MLP neurons of a small language model. Each row is named by its layer, matrix (gate and up: input weights) and neuron, and shows model dimensions 128-255. Each number is 500 + 50 x the weight over its row's rms, rounded and kept within 0 to 999. Numbers have three digits each. A neuron's up and down rows have the sign that makes its largest values positive.
After each neuron's rows, "fires on" lists the tokens most often at its 100 highest values on Wikipedia text that the model never trained on.

L4.gate492:508395561491485464559557517506539501539457486448487551559516440473470491490515459479481491521492528484458470530514485503475505486509511526539512464530511485341513474491494490507580503534614487454572518479425510462571461478451446559503539467532498498512518536508474453448576452397421502480608584460549539484430512518475405493447536548440570498519568605500528483536530554518443457500454
L4.up492:436526469553480477501526495468549533601512595480530514514510488332514585430479443424472461509533525496430517483537557450427455373429499506455504513537480451485443482493491531530610412572510498623506466482516519482451470556562519547526509520462593517487467532524422464600445535544493498410446511530515540423490493491541597467564330481551599575489490408477459520454580586531455460460546
fires on: ","

L7.gate578:460486399491468515438470573513501448520533509566427489454603490393491426595450502484493507516560479537502434550434532494559564532501543473589466567446480530484439431485445416492448502466586481464574526512515491562569438478551534495497540472488428578588427422544477515492483526521489519562586531495547487466497562539488474466506584528504482558600594486518558477476557459455563409541465
L7.up578:461546497560551421474452386443506449442489487628459421588542483496506502644653533482557471532415504572429448583551463522497537469571501463459476597406476373555530441502453434535523406520594496537569467399531495549522526435523512527530505410506519552515456528590608559499472534462441425484548520466468500427492498515475541481541512607478504488574519522579510577412564520466507434470531
fires on: ",", " for", " on", " included", "ing"

L9.gate111:513421514505458565439394523511486556543446531463473518456442602564426518502465408560476548501524488523478448563476498546545508544430506450535495502537524540449543489461506449442545449455428555526539467534461453461577575615422461583511476630515480507404588602475487527504502429625510557530504529462499512564510440508530486427598458623450550426512532527529502504433525541534396405519422
L9.up111:502522525483401602579512567529519512394529505546510425495515571482459451528514511493509478486527528554448458495547472488407436502478472557500466485432498417484484430537541524511571532529500480575502518584459507506421353509586458506557613386440487587515536523456457531448494495394515550536497440420629469461447453447448517390512418493415454491508611504467504468534476526445635544492487
fires on: " scored", " made", " for", " finished", " until", " with"

L9.gate592:530531476458504530493447483507461430449479483495549491463535550431592434429465501434537450584419478534464407515452535510491491429471487507442560429486567454416504411429611456473548499556552536458542517534521448434545440563401439444534537463544535609534585481461438409522442573442551427487512517486497542415478519460488520494524442524500552484394530502499537500538510493558576508586502
L9.up592:453500447596535407535473469475473518489614504462503479463582467503441554462485463510559494565500380498531482635485509462553545555417523408468584488543493436442406478448508489349564466473448472520501484454522416379484542527522527573518514485497507473535502503456410549524455574517543540544522541508450528469578439386518538606466397518542490517486515563479483510478427538514488558536589
fires on: ".", " a", "A", ",", "ua", " ("

L5.gate659:472487488518501502476433429479486467446489502392458490484475468530469499590488475508452469423455543536493510492474581492528504466520394504539486431561505481495427501393556485400427500454416558488516426575486506520543514508423484555518527368456523445507481492592430496423578520541496602540545534491597481463574472531467464426485527447581488444561448456450477458481518455464524494481445
L5.up659:425441564500534618514445527503485625455360504456509534438455540463490568408497513546460455378579566455459471459497470464575510411447595515531477521539516524421520540457513486579511497565511491360494569557567552490413578633545460556470490533430491505532580520476355456522487493535438538625572504535563488503535500609399547540472456429437470521490491465466615457483511524464500596557501
fires on: "'", " h", "!"

L4.gate395:459450461443507552472535466521542430508502449544507377482452409478531492507470426519496469457469460490585555461495464492477568581484396478524443379464574446487494438529497588491517450444534439505490501492488530427596519554431438496488494528452424469589484461586433456529465482480572550490502579451485513480600556459484509502475513517475511470517448494583545391564537488466641481508484
L4.up395:496499517522445544388469494463530560517433482525534478451531509506504442467542430502521432532549447440456440471438450477557437441555500501580515513482485450463439535551480564488440424549423559473534447488534452596523520484481443565546491501455527461382546451507482517496498517552508439511345569493523558457459483411507633460530555447457584511580549497554461543528496531466565440382490
fires on: " that", " said"

L7.gate567:506466474508474488453582455491397526491496428481551524518489428490472480484477446567506567615531508572499560557542429521523513460520434526524439458527433494486536474553595430450500572474399464524401525499504497480414418519510509495441523429427563587610533544521497612552600478470406575483484453518502460489619539487510522456500499457431532536517420556505503545431552532469539491479494
L7.up567:405411511468485540523436459485605471472373511535405476478565439549595481528487463464510509430445488422554503476549536477466502438455544436443488531504581403430354535553484589464501448551515591488486599478440454346520522555550415527482576499477436456500453512446512516480432456474493495577449493433514497525553472500594486549503497555455408369449568516502535529541656467501431471502488
fires on: " ha", ")", " m", " Mu", " long", "000"

L5.gate228:496445435433552525536462478464473507593481491425485508541517462479450527471564410541569544464399540547440527516564513501509461443535534518483509528494502531551433497549422551540641519506472476557576526456422549521453387545576493488530537540487567497478491428392527448591580416471477570501426541533582485487414414477517535482552565470485541559425519491512553479501453485473411450436550
L5.up228:491575480592399528609476495490477462575528603449448468437444506411497514538464444503511421582490542497502458555480487498571577446419483492556575587518519552473526569584425414433502431566544434572454549505543469554437410519540477461585479587492478467490542558493501572549392463532513490488463416431468546522497462493427555600467482510526611495511543502404506607446469487436530487512518
fires on: ","

L9.gate180:398520505498464466506540483413447472486467478500565477482522517583500472437510440450455479571442470442493511583436551496510502474533460514525495455503530499583519503606525531485477420462439446550576491616556502487464489525427564573496548499404458586327476543398472502462488484468490393584475496433428522440567475440483606525405506500532454423437555550413583492497578402496485509434542
L9.up180:380564486463528509472454520489485500501509483523529465505533490440526534503606499486508438505507520523438511487465459459399482499549516480441570489401502477462400516462542473502627527521394442431525522421465477415477463492482426458569446538554627400475537486418474512479593464479494585477415499434490550468430487456536488420500555483494504562455322575495585481511496485549470531554531
fires on: ".", "et", "ed", "ha"

L9.gate553:495536415502450516533484409582511510489499445575492464451449512476554513482554500505494393415538563527428594501490546538500535487556459453497447525475545447559584515442536550594564513506475465554513508466498501451487578596534600512540521528431500491435455420518462594433472467419519514579581475424453453508517486418532498563600561576478536557483582542436507437519511505486574550530486
L9.up553:469508549562470540500523537507443490517467612509534489540560515430375518405456551463466525467511488448492494597518499482522482562510529553564545490409452537509559513495521643541476543453493520401442482511493439509418523458523562505442559483589459533496509671479428553521526516508468517496412489547428425437451477449573546582500426512482549470489517479472483463510405509430365467481491
fires on: " the", " two", " in"

L9.gate12:572532504454486475498513495455509547486518513504528614507459544509417525471518505506570489536460469609522481428480459422446432503427497515592477442406454577427447400503582528560469407469504508436501536472458509503531549478516442504571596570582491510538523500445617457527485406476516536525513454386549482439514606531471475451508438452543473486457478494451532540510493373536431458568430
L9.up12:514524498499509446524419540470448586591467566603501561484490508400465513502445511456521470501528475493450541468488496540399460503444475571479579457455490471390444557520549490433496572568468473597542528436549440416524627543489494433527480491452476527461474548502456504590545548503513394475485527463669498502550506517471531476503525473392440424543518466551444529515460493579501389542466
fires on: ",", " March", " December", " February", " May", " April"

L7.gate700:556493576559470512472457485546372513560529554499424539455518549496428399513476472424507540457435474415438462394449439546513500635476534521457504447402560458514568467414567530532513430491567504471557501493490507514502490453425549525535528465509498513517489494480496448435418543448493518477413544458486421560501471501521473377515478451578553540499402559565459540498508447562497567551417
L7.up700:530511518522535472517485528562468487515482576480453413533496537457535417559551459495526473514545506443504370549490493539553445495500479488523430496522405499463546517491518470588502463516399469503523418518534665546476525493500479395536425484500455510615495490500501430534487452486378652472563543546467477491451573559610497505431445471490505456501535477437491479467515561532530470553385
fires on: " and", " or", ",", " than"

L4.gate510:453488461467486609401524499455613579496482441556502535484586473454518461464529470527474551494549516398581524481524519482516456562433535469469546537568475445446485541523533477500517471523560468383470505533493503517527503593551460526498453507477556490574424521534447540460504492451570588415520593440470550443531419470547559422546519488481518472439541464449572422527557466463510610471434
L4.up510:506483466489439566444467543436519557481544512532516567449590493430546436498582502538465547536495490346558565474507562510583502566343532516491431397526503461509386558425469515404500483570567527517490529468471473518506479474548511483511456544546504405550434493460496531454561486548558493505549482473551427350461420582513518440576473460505510488539617583494526562546502462468500440480443
fires on: " is", " that", " be", " only", " 2013"

L4.gate138:565449559420510507595520503487471463429546494501537517531540427481478409540488460524510495547516489509419525547523501502524552497526428597581457481424463506466504485508459505531505504561517458512430515461485428546632485439449351426474458422519546523525506546501483521434596445427532508630576529404458495548512458508519421478488582553421445460488425480479416437493552402493536442579432
L4.up138:471502473463553550547498515379442519479530455526500525527480458401444532469513417490542433526500523453491472522493445451584543496478417542564480453523600430462385503521511529554484511531480478500523462477569503592527464498539497513511459470494522446515455512523477524522684648455528505477511443496537524505544484475423501502534513486477500446531481497530471458544546519490469612516539
fires on: ",", ":"

L3.gate595:502512455480436524575480437560470504366503562463546503529515532537530475554476416489449495531513468515427514495462512514404486471506478492582531452545556389438308513520542472489491456483482511466529504485588459515493385522495499493622502498461423420406520512562590654476486597509449579497457493506480544477496577581455505517558441520570581482458444511435569499418471409467437568553474
L3.up595:440387512465553571550496563392485434574497494506536541557451481500461471537484491471654495427509541555515509531562507492522466549499488530494473453418458563441552457454614551535552491561547444488479467544415501540427525539526472455450541458452588570575567497493448425530536451489497497497531527437446485450512556550544476474565556427556583545536528450456447433474506515560470452447507
fires on: "'", "’"

L5.gate329:490427520504463533477491486484505489476513532487410483516440483504497494499508529413491377511482543520522543528488464472435488389468510439535540475487477492542460555482549541482508478562513570543585509519497609517503534591447571483581561481435582541492523594514465561613495541528536452522523471476528418434528547534501541473529487541530451511500580556470519571533613462558525464461508
L5.up329:532403503508454562496559416493452485491442483422427497434408476515397445454540520475448417515587537558475519430433579506539459403470422474548527523499584447499456491429500493559415553542515500409444553499437533541463525507566522539466530467540483567557501515562354542461524478484587498377572378407476459448575536516565457484501495560464398499519499497574512525456560508522557575507601
fires on: ")", "1", "'"

L4.gate59:459594431407500612521448515577566427473513540554529489418519463437560558480521572494535412474482442460541559438442558526568566443463448499483426468445414459460581555523518565568450576520451458537516479525453520444508612461472478535532493545403480504509482536529442484446467545479499489521484584515454404548512441528501465492544619517540550425536522505419394524502566478486503501524469
L4.up59:395535461449423564470472525471572527452525520552481508550548379493386600528516489484486525407515512512559492521521538494560469543552495407486454569484480453504494501543560543467569605611432487480511502471504500399458489488525537445535534486522483485614511466481476443500445465405492421507500480438506403517569537468510520514533486503500508489607522511471535407454548530447562508403572
fires on: " over", " in", " its", " across", " by", " around"

L9.gate263:596560516525459557476383442528572498506464422485456475571481506380547454492465542380483375532432401466429565510476459515461476530606477477494509461523552576514578473473464509586510459518532455562557477487470429545494439430513497427551525493509540498533473474604420521540491486460445586508415656519589488560531539550552514475538477537491541465467463566456470585483421429527580473457507
L9.up263:515537495489540601431572555540472596453473554462536543573557536470567374523544497502545511513604470471494458563454442466468417526550472575546496504590475519446487443483426482560530581503530538513552435481530469561463491475530471480530531518582507436481500511537502474521571554500493571511545594459499468460533520464552470556495561549497527546500551549486534537485488528426465535505437
fires on: ",", " as", " and"

L4.gate268:482534463503507457450474442532496447529414611516425482497492586481450454469544471549466369452502509584454482434471475455544564538603463506449479543506526512511504550421539630488515514415543567489478514498474465462478528499530521520606494476525548471508446533542463429484530563550453523487545557501463540565451532370429462473523546493484484501481573531553564551554492562567516560479520
L4.up268:488486402469463417473546454517449460554604575400467417536559528495437461461562540489531469544514497492481540513517482504485469487474527426521482439446546557511457533515484556501515517507618494577455486640470537454552527468603511394462498514555554379478435596539521519616465559517442519495507470491490553473501443415572521485482515509535509501469504506564483547517477512616426516473502
fires on: ":", " hold", "=", " in"

L5.gate247:414504544463494488515521398608457493549466502431492553475427467415442520503506510493392408469481445442422486473467426551455529551496506486510464537431438486337489432569454549604437402459508480529565514461507486513540514481566461423535455420529505460529463481527473523507485423520510478539551495472405532592540506467512499467476454507459534482541510552480453551484500477487556497444500
L5.up247:492534534481567405491474412498526487461439478546542529489534534405497543654530576504440514496457392553453534511466450588417491541464466500506544461523535411546523527467430518488501568528499423519498519513546595574545495471446527428598495489457461517513439518503556514473481499459471535470492494481411593650508480480448507455507531529523545415517505512518580555460478533453473450425437
fires on: "ing", " that", "ng", "g", ","

L5.gate681:415500607547549488443541405456454501513547453450521469538519470471503465437529546464487578455394493451461531448497547531494427473451463429472512477416500491487548443513511493466428536457469532608461472477544448524487465476605387488549558581541487548567451510480537581548427430447523538457502485432594482489492394485492488566527499511524455385427433446533557366550413450498490574482496
L5.up681:486470489494590500517573569556550493397528500468341588486494470495488512498405477500522470532525484470536481455463489524540518463369423468496571500538498461477571534543463470480510510574467468488537440492485574497346421540546478473508451601483553459479442538471535524469463474522605429530535475559568521399560521539481570484499423556436541472465513467433511448506508640562513542462428
fires on: " of", "est", " only", "a", "'", "eri"